Weights of a small GPT-style language model, trained from scratch on English Wikipedia.
Size: 9 layers, width 256, MLP 512 SwiGLU, vocabulary 2048, 6.07M parameters.
MLP neurons of a small language model. Each row is named by its layer, matrix (gate and up: input weights) and neuron, and shows model dimensions 48-239. Each number is 128 + 32 x the weight over its row's rms, rounded and kept within 0 to 255. Numbers have three digits each. A neuron's up and down rows have the sign that makes its largest values positive.
Before each neuron's rows, "fires on" lists the tokens most often at its 100 highest values on Wikipedia text that the model never trained on.

fires on: "ian", "′", "ael", "r", "on", "en"
L2.gate472:143104156112151117157131124102102095148148159125180139151173152087144133125123126119164145148107094123102098128060115144094161163138157133130108164116032110116190109086113104157089148160072127121075142104138104159170149086155145086199144093099136110123153107051138108162112141119182143169093160147182129099182127133099129130094138123127112102148188152119142119091162138136167093134102090159155121114128126139075059118057155119122150118197180129100081101095161133154174138110130056194155098159107162104113105138125155148129135193091137117175091172095091097115114202092178143087
L2.up472:156137133078156099114139172193128124152165113164112173151172160121142133115145135151126106136141084131144167162101114108103153142081072134121126132158091132131112145073076110147114177178060076130093158093116100126142165133137151100190127195072121121100141111091076121146078145157083095174105082097140124085169129125105119122072217126167181104105173211102082136154109123108120101142100176132112185107114195058092133168082118135083110112179099081120138049163142168159211139093090132172106168122166114146109096133082120138143116171048158115110122075108107121174140074116182112148

fires on: " rem", " def", "ak", "ince", "osition", "ang"
L2.gate192:080171098160142176165074143128186110156155107153199141114121150149146161212116136090136144088106200125092108039156116105120091096154197139173118096121174120157175125085126107160084106173160109155139131108192161159095145125127141108130114158131165116138092153160151154103174143137144132082116168123191160120092186175126167102076150122145196124133146094149123091171135127078143091137071180143135154116095135133141043138137125082124115098162115178208154121105133148087146129117136131063101207102159153103079093194148130122081116089091118186168146081084137131116154154106104093110
L2.up192:066085081161064171090148162134143074171114164080141119148117138159104064152112153133105131114124135104081174089148114164155127061115150144167121121151091143126116146127153148114102137176170107165169076134154173159139156143122103107120086191080135114052137131095160140081128090180096172092137116163131143115056119173134151175128137154108132136202126123121184111201119114112123138094099108147141122052067141103201072141176089129131117160134073147191070087129108203143126089067089128100111125103169131042118110110058074133109131082146154116134133116105146137098147069139074160125

fires on: "ic", " F", "th", "eter", "m", " B"
L4.gate329:162094142115118106150132129153105148119110117097166107154114120132114179141124133088162122125150132169053126155123184118112163128088139110118130110112117063186174132094042131143132157154129157143122156155139137058111137200112166105121145112055199108144135110102118094117153158135153143098071124091128098151128175145092093128087080106156161125102133175105165102120175138148232148176187134141197100129108095108155120170153172123104069156146079157100151067178158140108144116110113143222140109123105045098093187155127126116071124126127099117176042157068112093128153137115152124088
L4.up329:147131151103121097153171074174158135116115140154130122116121095153092119157084185163178099137152092165177183126114147112109129080151144102146113145089126136141098072135115103151118129157162125133184096164105100145081083155117140109076117101064135155129157157151162129116117116053092124157138161130155173133161137134146137112142127094136101179122104095189137059138109124141173119094143124106100084098110192098055184107071071153144137158074079056150055102153068104100159079194149103135109146174180110102189120064104095162130129155108132082133134156135089132162141101179140127172

fires on: "ic", "ac", "m", "y", "ri", "C"
L4.gate90:166152071133131108139162099126158143150149141160148134159111117132094147094116149140098117115112142135147156139176170052080116093150167222109175186136085114084088105194114049161113162175122164142179142114128135130116095138103123101159031154107125130132126060101117162157131187129146155136153082097121102168135120138091115119159143093151106113065192136145118117125158162145140157130083083095144137093112124094089089128100144091088151142154073176128163169106119107124142107114078141160197118181162143076142152057109104121124134158050142113115136170140081115157112184133124127129
L4.up90:121108130098079147148169161065093200143107113169120102149072093139149136152141084146195077113111142090111115153155086151160173203175139141113068137102139110133063110097073093163119081139183151116191181127135093092158160148114117135147145142093157126130141186146147174102178137081108099176121192085173104140107151099130128116137150124180099129133097132156151079086127097125141145146153078091178122139119068136146116110145105124121140101160093111151132151122149131141081082175130092095099153167120103122130127050176155130114129140178099130143184124116108074146141111187103185125

fires on: "or", "ri", "ric", "in", "re", "erg"
L2.gate382:138133127200144110145157091106118122153082151089103116139176132184132117110130187070100117134102127112127195143120202104144146166221069108064153168117079074156136083149093168152148071080161117100157139137068151113082113180175129136130183141141114103139130083135145133192129109133129074093092105102118111101171143161176163089151144194133145100119109114102094122060114167127128120165150156105102164102154131147157140208113150090111152078122121107137101148092130073122103086128162155117132177144122110105191075128134096153153149125164094094161078134148110162198122078136213118118
L2.up382:119099114123108110133193125089163167139147181092115105060154134087130154171100082117123173128098118156175078128126173074081137136144177177146139102146172180120208153137156175147094154136139144098178121074181112169158116073111117160117165126059141092152125137135137099148106140129157135072139154148121153137138069171084056188143124077146135093160153127151115110106101078097146154159125137146198157114134140135150103171123082114160124146123151134104120188183155129111091176160149109112170105121030143130178150098169044143140191117087129159089142126143109069129105120153137113095

fires on: "r", " contr", " elect", " Liber"
L2.gate492:188148171143145125152135089180157081165159182164098107078111095180105083126145089099143104109094164156071173100182123160141148123099140098139142156128078146148104190114100135143169171122129145103146125120107165131171111119126135143123070199101144161195173119149130111146135087135084161085107094072073074156100103155109139126157150133191109152180188164087131093121129103117182108118163157138108099118170155119202157158184143095151201121116052151066110161114116086090132107172118138135150175155177112063119139113089158126089117125108106168139126123182099066137086101111127191096
L2.up492:106187168100124137090082116170146184123089213133101105119154137114153162136140136150149091136121153168096146122138106097142116144137156098128154153079129120116170136123111129115144063109054162130086079129167142112121076124135087098104121138200171166120179133123068141118057081082126151121156149082127150051121100098165110176160158159146089124141150187061136085076114195074138118136093101117128137142145114130134106084085157172138108119138155166102121100127148136106137181095113148112149131123120121113116149126104159153153168134129096143166162144165133073127068112094147186153

fires on: " by", "ul", "our", " in", " vill", "or"
L2.gate480:125124181167177101170125144148128199110173135053141158148138159121174127104104173159096103141128152090150138156146119081075099117161087181054052130127155093097107152087083143171096154114141133124101118151146114131098093133117151115083070118103110142165150117151160106123114075138134115063076162146164211091174133076128087126113122149084144109119135104205114112132069128120193133098127109164094176163121203077156133165136119154149152067110143133137113101132160124104138177069129075124181111127152128153101098140131143102160093136157152248140113185091126135187077099140122091134
L2.up480:115107154158171148191119159134102164139212121114173129148119191107165086114189117204103139131149133113161204145115140126079078117144053118078104158116120081104096109124150176158107093160071123106109108171134080152104183145175155134120179094174120090113150091142160057106100151182109114138139123136132209094171126138153066126148111111125097126107157183124083095166060153116130134096150103154120165112131145147112182148155106113138156128087134078148131118150108102148134134111109124153113165149195108168107118172097088126118137129137129199182129169133067107168129100177097091140

fires on: "′", "r", "ol", "av", "ical", "tern"
L4.gate45:210140121126126068102093111144073116098165207105159124095141088122126114151139145158126154128144116126123128117145134120087108173113176161125109136125112116080138049109113147177129102146119158104161115141163129138079138126110127106167155195113166154065161115133128134152125159166168127133098160135135129125121134120168128152180168086105125075114103115202134139097165132116081101117068070121114121176136162115058163129072163097113152074160082193112125104150179199120137169083091124146144107141171105124141124141130194083061125180154105100183150119176156061066086110091192101120
L4.up45:152102079141113200104112109141097184138126093121109112155149158060095151119124165110092123136126183163105137106145092138139151108144178153061086107102161119091104175110117128077133172193160138119129137137097119131098109134134160130171127168163138120120114049144138138140101097203145133112137089117188147178157063104114084140089089152092180128109157105125116177114091092133207144112113170164112109140109109098101075085166143103110174081076125115130129162140140159129124065136095168076158168157105178190135099085104140115144118097142123052132122108110094110147129136112036116152

fires on: "ip", "in", "ig", " 0", "ack", "per"
L4.gate510:094079115103155116103123123116079171093081155096058089156151022168112159162126119080125167081135196133100126118132114131107126158105149144036146088125096096153143094144123125103108140137185141099153067185085099101127091157152159083171109157181230125101120101148148115106110124118139118132159101184032151084112136129125170145103103125152122103151138147113144089180148138144210098166078132164143133171128104151151126076107129119108121134141122131100182179083113100145132171176156138163153068083150096075174132092094084104134140094151076053159189171153107131139200147134131153131
L4.up510:115099132116100216103127153096144089160173063123138137200072160141132162163165082080134148090086132121112114119141093149102091130106105107122146173187147124146157148138098122146153116124144149144186178125111075127114093163150193062120063092100126139150045122150159140101124106131144087188102149092102145121132109124158084146075102136106155062146167132155152086101103044132095187179048111086169063170111143121098158134093113115067173113093117173081114138108160078138125138144105107144168128069122110085138131101122101139114164141151112220105112120182096126115122106151101133120

fires on: "t", "ot", "pl", "T", "ject"
L4.gate462:102140113162169044150167118115134125126151138092092130145113160158203078167107094163097127137102169199159121153103135082162154091084121081203153163147111144138111200127164143144171139108078157130119125064114079154153131107122105118156110101169096152107151120123145133124145045151135161096148154092100137143145135148169101172093121115124109182137129163157101091115115114157059125130151159133134134183081169116143106194146108060189146120062059155169151120108136061108168145116111112160122147102141147152103135078135098092116095120126123108107147162156194175127165096172109131112
L4.up462:132139119120099180124143144142102098069100173168175116074153191140109111142131107119113106140121128163173183100085114142157143129174077084170117104154112082125150152077129136129171170119127175137065158129096091129161094132104093143187124101111139141132191136142141124104120071116174137154146152145133156100127166121158165113122173156100120165132110077158138134132113156109083123122107152154191103135152122109160155152121096142163045108204095147165157116077091133150056121154114151178111120160128141222113068104123163128120120112061103111158139225166127184074142086163092114136

fires on: "er", "ac", "un", "–", "ut"
L4.gate220:113137120126127070098110110144206106146092140079130128050084112152093098153139094129155123122074093109117127127107134054149114138165137146054116180118085113151187084144146157120033106175089143113122143160135128096157063129122134127193077144193174113117199156120112146096148097161095132137159186126150138106106131081125120148124181090133207107143073127198150148136102142142144092129147150093136148113158128098158136110136161130110094188073112081129154077118158125088135094109173100159109086093104130146106116090077093120145140075139209096076142158082124098162090184139150107167
L4.up220:137118149119098090116187083107131166092073109173131110213098159112104123077166135107112178136103094085117098168154170131121123069141174095145146109136092099160147102181132089118126213176080147120150164088170126160112140156187178127070078148152116118107145078122136139170196140083148156162186115142110106147141120188118109114100159080152152139089149115134171123124060058084142103176147115177148123166067126112149091140167144089135123103085121076154126164169122118058138075164144128143144120067110131110126167126119113140153086113171174169149125156096145200170107157083160111107

fires on: "iz", " sl", "oints", "ours", "en", "46"
L2.gate434:199150128157122139085167131122107091105118154143104136136047158123139136128122111074117105091139094195093082121056181099116176151135091136153146107061122110163123099143110112099136131182116092148132144131133060173178147114192124127139106127079124168097079164117116150105102130126110087086117105095151129111098104085146109116112119155091088128114214156090115141097148103126187155135130145191105097111207084114178182110156076117101153068091104162117140150129141126120152112124129144120142156122169115037099148169124113077064142097123081111052121057070154099111134139133154127166
L2.up434:142126101163131175097178089087112128104129141110151077081139177097165192109129087107099164085145060063106091100106140153119109112156125064153150106101152140134160105107132114112161159149155111181170130105175073121125143158102102130125148081108135236147118160118077131196103145140190058084087141123123075150131148122132125053107114141103105157111159116083130130147157120159139176137099149100098131155179100109160168107164119158109158126147148106126113125159178185078130134125135175143095115143079144074131137151151159129148178157081092157082114112088101131107115109096092147199

fires on: " Mor", "our", "or", "ome", "and"
L4.gate175:123083169170129066106079087109122110074151139147134133158123151169232127110085101135102109195073105127156167101133180151109162158092136156217092179087147149112124146141118151099182121091161124075130124102127141140109138131095154103137174124105151129139126093165117086113130128123155138105066092157191163119165089114178168111110127101134055083112127104115121159075099105125106062125189225130115173115131169095118158139136137115133139137123179115096081114154087153129120108099125126157147179108137134158168129108177172090168134178081150137182116094161119195125103121113095121085
L4.up175:107143157160105077174125147176131091181163128144113142093170231158230138124191106122071162110196054117110134145099125157137170190136136123111123151132157096091114173125065101144127134127148139108160169121161115149106136131091120107121129135155123121165134056141142150126082160145144078123144145148171162156128097141114123040134139118092115147150087139104138143104109176089058126144115124124114168164212129180134146106126156122132166119116123110162101136138140177107079134066106110101125125118131130167194144088169084097193112158089106144106145109137087174122164152103077072097

fires on: "im", " sim", "ric", "er", "il", "u"
L2.gate476:180121157132113171118166167110072157155143171101114138152137117118058123110099077155144221129130139142174087116110128155115141134084064144119171167126064153146165165121163115145081181104095165098089094145155059106156077145162111093127128151130142145183114098134138135121111159108146140086086093086123125194188146153164104070071146154113135078134110109143125090093102134061135146131121193105122125130137138124113125142136151139109130117065166141208117106137096129103153087090061121057114165121111116104134072108107154162110158205088074079098115115144149131108193120079177148107
L2.up476:120093128196172187147136074120079088154166141135137138081088180133087108142084161143191113083193154173123133153078069133173138148155122115118173149083080096177155041089112087217171124063143158111091148109116143172065148162111093093137110152161110180128095144152114134148164155089139098189121125092149192142171156132118124123106152163157151119160157159098112204082152155107107098119127135151110130134175083101164141149091148110096153147109127142175098118141159101137127153136129131153172148142150109169173149147132165089152121141162139071092119095114162105091134152047114115125

fires on: "ic", "ac", "ag", "ific", "im", "u"
L4.gate13:122139110108132135189088142110130121099088077077127137119144120132156100095159141093106119129152140104157149132109097137077116152152139080185101089102114141140111089101134158105119110150114130028149138084125077118161122138075139124074098182106118126205106117107124121129098146089161156095112122115122144150141167164107123078044113066142165063104080074194124116154134186098137127117113102127178160179164121154112125147077152100172156154081209124139187127158122101109134159092092115165086184113139124075124110138092131061131212144145092142117049101137218107069163125149117130090
L4.up13:134071127116177182181176119105133106096181101147143068149155077138066135171116099133097185099168143098140117098144078187098120155084095119088093135129082121142062113133066116147120123099131148094142154101137137083095086086169111176137123120087166083145155172099145114128117120103155133186124158130113138150152153084058114095118076136153184046136152107137167103118078168114072125094121102185146145121143145138069153138111151108074121141128139158149167126127141137143074115145097150148071222169124151138120163163133193141152165100088129190150088132131192122112185121156123171125